config = dict(
    n_layer=10,
    d_model=256,
    n_head=8,
    n_kv_head=8,
    head_dim=32,
    d_mlp=1024,
    vocab_size=3531,
    activation='relu',
    norm='layernorm',
    norm_place='pre',
    norm_eps=1e-05,
    positions='learned',
    qk_norm=False,
    attn_scale=0.177,
    bias='none',
    tie_embeddings=True,
    parallel_block=False,
    init='uniform',
    init_std_qkv=0.0315,
    init_std_o=0.0,
    init_std_up=0.0315,
    init_std_down=0.0,
    optimizer='muon',
    lr=0.0119,
    lr_mult_down=1.5,
    beta1=0.95,
    lr_head=0.00517,
    grad_clip=2.0,
    warmup_steps=200,
    schedule='cos',
    final_lr_fraction=0.03,
    batch_tokens=[65536, 131072, 262144, 524288],
    seq_len=256,
    doc_mask=False,
    train_tokens=564200000,
    steps=2686,
    dataset='wikipedia_en',
)
MLP neurons of a small language model. Each row is named by its layer, matrix (up: input weights) and neuron, and shows model dimensions 0-255. Each number is 128 + 32 x the weight over its row's rms, rounded and kept within 0 to 255. Numbers have three digits each.
After each neuron's rows, "fires after" lists the tokens most often just before its 100 highest values on Wikipedia text that the model never trained on. A number after a token or word is its count.

L3.up252:157144114116115155202097063106144092134157131115119173124094123138137130166146152138087122185133059150038115124085070191087121214136162076145171142174124094149115109178144145104149111135138149124142115155129142118138053122104130143130117126199069190091096145093134162170149066077086088146092158141187143091160058154170116120174134111146104088094179126165085154123112162114133150140158135110088122152096098115094131134110118173103087130148116139084118105104102152141141145118147118143137129155151178137177120150061137139101143126094136080158145092112147153106099081146128172097152052112109114168139190104097154159110131115176130106138141145153117132105156106111103148117090078068170148145083107109111115193224147072188170094129106134151135142106115190112128055108173118
fires after: " Gl" 13, " Atl" 12, " Cor" 9, " Col" 9, " Mont" 7, " T" 6

L2.up642:074142166091090102130081097069131146079107108182104092102111167171128086101110137182153111091149169106146133154031156139141163120134108110112130126129131095123128062126150159101153151169082152186134087182189170149150126131158111143157124151186088106102125129136123165133124126096141129185122181109106183105122145116160115062132141132088168201182165147075120132119196172186164115137124076172131145121192148154090075112054115113143123099116178123111116119150124206096129128177146120193140111069147169127083099162123071125115141118126104111153127106182109112160176156141050099110118078089071122070142127127142150147138129123155189125128080129173150133094097165113096086164110046107129118112164115204129108153138097067140140127108102129135083139117140137124115113123171133
fires after: "°" 15, "D" 11, "C" 10, "E" 7, "O" 5, "I" 5

L2.up327:200119168200136131118073193166049128167138112121139075087092048116156142069141122099043081152185156159195098157131139164134131135099090149139106165160098177151116117072113172073123119122125124139118144129075174082165126117159152140151084105112154115148115203111052091112103152128143147182209103140135163173126105148053158075184114123148138141091126137151133099136180081126107149168066095138091079144081125101111130158168178127121142123142105126151148128092076123151125067163096125094100155159097140130088146138119128118091159098078102183115135104111168131147168141090138139115176134103146107176085114114119168087100118152123111116157147109151168128178119139152072137174096118187133118136131089133135129137111169150107129136114162144100155178086177102068088162127150132
fires after: "E" 21, "S" 12, "I" 10, " Website" 8, "D" 6, "W" 5

L5.up958:070124092133146167127147159149116146115185139174131187149105128176115160130094111157090131129097149117172154126168011143110157181128117117109123104175163073087101146107116159087136116179119187132144127164140146155074153151183078212139140136083108158086086148156105134126102127108099123094077114134121221150129091178101158156111175147105158110162175159118110152134117145117134174138164137114149079162088142133163083162121095112111168122158181133133138124087072133108073111201137189103135162100197127173060113116125131141131148109115106115145083105110128149204145171081110133164124129110051115139170109145120128084161136107096152092095072113141095113138130110124140061133159089114171184106125157141137113166137133065139148149085119130131116118126125018079116105094159123
fires after: " U" 16, "E" 14, "^{" 11, " C" 7, "C" 6, " (" 5

L2.up792:151116152073086173191105157148176154131175137103115181180122089084111067085135159131071184117133110180105065112157112093150155132118141165147138114122114112095236119105112142106063149130056177150112139150088125118125121062113105147085140148090111107105116148088122071092143075133131151047148138112185168131150122129125114108171131135053139137108099156143149112153157170135165096111149118121139166165151122114140070125131181160119091137136147122091108141164118119093118178178154068142142165115108188094132141094080150158101103071142036161115206093195129137137142127083108123119142139135117112148111098161187192121091126141171086122101100083098122159094125117201200128148134109108141122127099123135122133107167075138157074131113150090145116089084173138108089109140142095
fires after: " b" 17, "-" 9, " B" 9, " loc" 7, "b" 6, " C" 6

L2.up4:091173179134158083173120142113147152095135151178170081104106145124185110183150158158115161064116063142089150151120170128109127123143200082199111154124081134160139144156163128181141143152107085108139077191120116116136136138120230127185136080099118100120142107157095124085149195132150153088080130094112071105167146148095086077076082105140125135147145151126116121167164144101093085097136080145126119154134147134078093128142127102119099107147096164170119166186114087122157154138160157121116146057075168104083139087143151155131136135116130106060163129121166111099051167157062131140090186126146092120142137202096127120154156160092139077189065093107135169187057141126175121119150114109133141130165079123156172131133126123130099076102103110154133112160116113100162105149099139
fires after: " inter" 15, "-" 13, " (" 7, " un" 7, " \"" 6, "/" 5

L2.up856:108149104204138138141141068084089127138119087162123124128173115136125152094091079107124128088175099158053117107148157142161151132105141191094152081133090095111144175183130142152120133133053136161153080069110165169111116142107128058135143175137093155129111125105152165148188094139154108122097067141125155115117129141154130168141140169120105130138113166165120140159102119140116107116158139162126121131163087125141137163144168195154111029090159126092099149101110136166105071108117040140123093193108136139104149134072134119105127071147131000171128144142066171186120114134119070036093151157077124145158124122150094145137155109148144139165123146151122145153147150190141155083105200089158176181135153091132116131119165144132113133117154085117136073126153179095139096159150127
fires after: " c" 26, "c" 17, " g" 11, " p" 8, " enc" 5

L3.up985:101087108081143192162028156104117115154157155108152112066092187114101163115151114110124125087117115137136153146177108112152089148177113136135200070109169087115117140133162149102148103108120164141119148190091096131127177156148114079100113066188173095117116187144151140134172108113134087128115140110128097080147150193142123117147068078159167153106109088078103131091126123153161105073133101154135127144105155108127120094139121147163116132149123157103074067089073137118125181192091154126121059120157143065137081183145144130110127109193095160128144141158094080129107107166176143127132109131133110111128150180182108124123159142198089139081119132068054183131117189151156119155096106109158126142121144184157115128168150112128152114188091123117111109199134132170177105147100048
fires after: " |" 31, "|" 14, "\n" 8, " b" 6, " kn" 5, " the" 4

L2.up46:113138133115176157134147155125151150117096151136100124071069134041165102123127114182147088120066051097103139137136089131153122164179127107120069109070102136139127139116144180080120079088144147162138144071127177113117101155126203092052177113157110143182062140136107150174144153130147124183107195176133103137126095106067115155144133136094095090150115108129151107086232190050087118079146132127154118111153092165189152185147143111122142147152144111194119128080105123168079132142106134114128117167146142133106167068132100152132132132108092043104117114014131163157123138160135114124132105179159166150135114163166149123139116098102136110190088165142111088115117135164175171109136155081170123145122144127078124112138088131167149149135090121125163117127150130110121150127149176
fires after: " A" 16, " K" 15, " An" 12, " N" 7, " an" 6, " Am" 6

L5.up689:139097114164092142161089157143112160157185110103107063175119106203079183141100144146198151066123178104160141147117127123091134069151118094105181137133108014108140088103144105145141129132130128111135172137093067126158130154141111151020117152111073149113128151073134119128100160133114122128100157141075187120081108137220091150191150110117130161097159065130154118110193165135117122104157098131132127165064119158145159156100100138121178100108153124047165109113064164147132102119090192110134095125153144077125136127123111120113162109097150095135091143153172139076132074102145108145149103117096094118091109127131141066071130139075142166139140135122152079175092165173154144147146158154110083102132111175184110162075118142084148128168136090135122170108131154097109165113149152
fires after: " to" 42, "ats" 5, "ot" 4, " in" 4

L3.up268:139168129160137124145087159143176145171160141074169073109103131131133167107112127110100182167148081161147083110111152110175124110104161123176056102153112108141187135127080163081159076168131159088110150122150129082113153156121127061099089078116096157191155108093158118048155162202166107117131140109117146076127171149170092115131168123131128111108116143120167171107126068087104163096049132113131174127203093049096086126087131183133115091117142102130178089121114166116104145093077156150160114158099071095111124124071107152143139167126113132142144023154207147126143129123136122132180104133092150132080136206150099097149159147079145134150125137080133116174090141152133150106159159098150138130147104148077188099146110158095176104169128163118102075109133155151138154111106133
fires after: " ex" 18, " l" 14, "l" 11, " incre" 7, " m" 7, " av" 5

L3.up978:160148165157094129149118159134120157129095131119111112126134158087115056068150100092138088108099098089112134107202105170178119171152195127087148133118149135130107127085189079114125153092137155148152173127136125146138168106126128153131136112114212180180147132121088121159083134113106175137090090156145188132132180145134188110100137133140112149100100139147069122156136103092087097138121138108127134132105105057155069162083099192120112104097089101146132144107157150194117168097138107080140146197139137128085113089089120093060126108161140124139144110145096161149152155100147100175146190133132143085139113177224126151126124107156133144084161094095140223165123151089083036096107115058147132224092184138142091115106151122093130131143127098115166116090135131149177113075127155
fires after: " No" 18, " Go" 17, " O" 10, " mov" 7, "oup" 5

L2.up755:125101065155153144182134103134109094130133130097141155145142191078129151105188076128083167115151070164095150067087099135137169135153143163145119062081155138169133103148155151122176126157123102102105153057114114138124142132136175095114138082169086131118103135150160149111106109127123156081086174104099077115164169134139195164116141146085108174065103119123124087131168098106087131063167151155147118057148120111140121131103165153140112120178085081150110178106132110139134140174110113134128131100171187153146138116149123162130101175181165105140141125149116075187090117119160075060099145146125098125092092152194123145085185149143049106157144100126097070109096123182140117175097165120107116100176171157139139138118103161078192080173183090182133094078100130175088079119101162
fires after: " b" 26, " B" 14, " acc" 11, " tr" 5, "st" 4

L5.up885:188173147166075175090055156138134101131131133143155125089150132110123145101146065131157126071162101156144048124123111152068145091136104128130118143180191159148103152097098086092129158124108052125155189141110140089137144127114087098113120165174165234087111140085131114130142081119128150104129134039080115123060138135143083075135168098118179055129128181174146128136121101158128043187087075132171080133179064102125152150153107167134124096096193185132081166125145127137135152129086132162092114135121148139166148163192130158129064143154123126139126158137144128117103125117105092162102110092146120182145094135127147161124143087137133091150130108143152097115171111152144112142161114149131141067156108144169146168131127104144182105127081125154164127093104140144085160090213117
fires after: " |" 71, " chart" 4, "os" 4, " G" 4

L2.up750:131132138133128111098120115102146130160053197132145146131163092102092148182150200116082084128119119167167113141115129168143137144125124139133111150166102140159112131153127157080149128089161135118080138150199098148108092167125134143144118126095172114121091181032133180103077180143179143167091095144155179091124134126115142154174107055096123102095147172126156129155166148144141106077155060145106113159109101162144066202193121139057183132132124138150120143141100165135155097149136145153126112108116146061162109107164118144138112148102121150172173156107124140134127134132163124095055072188150111097157128127060133187129119113120112056105107180103183141096135161163089090070133137118151125171143062147161183129094142073136096141095167088151117105090086110066209133100092142
fires after: "-" 31, "." 23, "==" 21, "|" 7

L5.up482:053134107076146088108102131114122115062088147139084118114167121119124184131140107195152119152129118156134124161092064188177086150142158124092120159137189125153155099175158134130105171127158126120094098167114137095115133089190088084062144144164051161101185111114105069118094175117080160090145145126163150141157104194150153103142130134133131102126117159155132120170106111096139099171145116085111125170116090167103131116156147139097134215130164174145065138145151131190122148135166129094152138128167078168144114124130094178121104142016116054169178122157168107133113083120138105147155111112089133152121120139119114076151189198173159116045080090113165111127115125089145110147123131107150160090168095103141086140165149146130093154177175103110084160129104101084137151115077142
fires after: "19" 18, "199" 12, "20" 12, " 19" 12, "197" 9, "200" 8

L2.up102:124143150116136188111108237112127162130146119110129076095060160161104107108137163179157101121096100125131098165129071138131115141101084166147113101162161134121057128137145191123143118172101136164116170140127108152086064125158140121193136153132145079125193137119136181145155094099119170143124196107126101138150150108127146128089129113053171087107097125125116167175168125126117112113115131169129147111092140128061167120110094124110136162146153110099123136129154106116107184170100181062103088082129167096125093115115084137112116164165067145136121127148163185067164171166154126119130097122090172083170120122129129176093127060154172133116144195135129175153096071102134081138122132015153166134123118098105164076175104128074105175065097124102162141081095173123124133114078104
fires after: " sc" 20, "-" 11, " Sc" 8, "ri" 4, " Che" 4, " mag" 4

L2.up892:105119153108115175079122135120159175167112106134102080132135134137141165099102157045139156147151163091143127137144093193134159147149097144160119077130090126079144131112119103170185130149143088103169141136144171142107153092161160126153103150074057066138129157146101148155106141154124104089111125154099147099133053095138060135096075113133185107191122153135143103126167140088180101128110139140146075101189200119139081131154107070107129103096131113105133117118129162094115133129171121094127156158105137091112102117134082166184185148200120130094083097082125118092171149082189155162112139093141132122139145136183105156090104116071120123163124138176099164187111099145187123148089155131093136146165114165169095145134116140171103076161136174195095154155180067101087097021083134
fires after: " \"" 17, " re" 17, " (" 11, " trans" 10, " ob" 10

L2.up307:138139123133191156109132146085128115186135145142209114160060153113081149140120104119087147180139151114129147167138115146134125129166122134111178160149107156141139068063125138024101104146132100190077137183089131142142132165149101184047194162176125118092169108114056186090113139145179126111112150152111085133134141164136102154139143095061179122106124165168079104128137146102154110156139080139132139125118145172141074113097155119158117193090082106115132106125089116125171065118144078144132078140136091125104133155179135097082115205115063180075093127090166114131106134127102179163130104144130107083107166082122113126053120158147139132143130156136086146102087085094134143183064129141113147093148125156173154149135126134138141099076137145092130164112170061077146178150163136
fires after: " S" 28, " Re" 10, " Sch" 6, "ople" 5, "S" 4

L5.up718:143160109147127192153075125158115088093126148142124147106053105128124144149130124160116123107141166197192153092128137133104120116135083125143149093128089136129100118144091122137168152084125126174131166107218165145109116129108116071094136120115154093120069048121071137111107160123134136118106213094115143172087094151110135134145196170150163137147127125137205104154163136180132066124137200050123104107147116139075153060089126158137078122092126109185121133171105170078091159158163151117120087154132126098154106093170098113115147179148126139144119132166120162092127088129178155091143090162151180122148130130087110108097146084091108134159144122122109153102189086145143147141073156144136179084153082145159123074147189094085109139169082165099071168111134016106121133133135107
fires after: " A" 17, "A" 13, " I" 8, " Que" 7, "u" 6

L5.up867:151108114124141148152107138118115103143171133148096060139129112136112141146071127175148120085142091154164112169144122171129105091139127165108062174157123062099166111103157131068124177164116157140148116061121121168132157119131164146186156168117095162078098150139103044145100134131151197108128162142137122116112115140102134137152171142169149190126121133148198175140155129145072148107144147109151046150097159152143143125089147189125154116069133103070175126111146066130111123091159133142172088108125119173081120107122085115132114082110139146123163104131140136175097121163203086116170163120074123174078151177101136079137125129148139108104103108058119151062200097147076207144123142131087145065196076108139166141146098131104144089115097074145173132145148190105167086077146114
fires after: " C" 20, " c" 14, "uc" 12, "c" 6, "anc" 5

L3.up858:102157195164110117172093152113151172143124125128145162144153129124142199116151083078124189154143093074140131081146160085138105119117151129134062133144073084148169134079111118158157209147161148142094115133141153121118109115059148135139117131163066136144091140124153094151117123139172073101135130112081120071131137130086132130152098042154083123147089073132197176108121123126141084145142099179133089107073070091091153106061132166128153137137094172119122152088146142097094147116098095171097099220172145100104164169147071116155142127107105084120127148130171151179116144175154137153140151102099152165089128139094134110131096103140137153113157090068133167180093111056147124161088147190080149169182118132124121099129167198112131068133140110151095202114120168124134089068117128
fires after: " Form" 16, " ex" 15, " oper" 7, " rem" 7, " prov" 6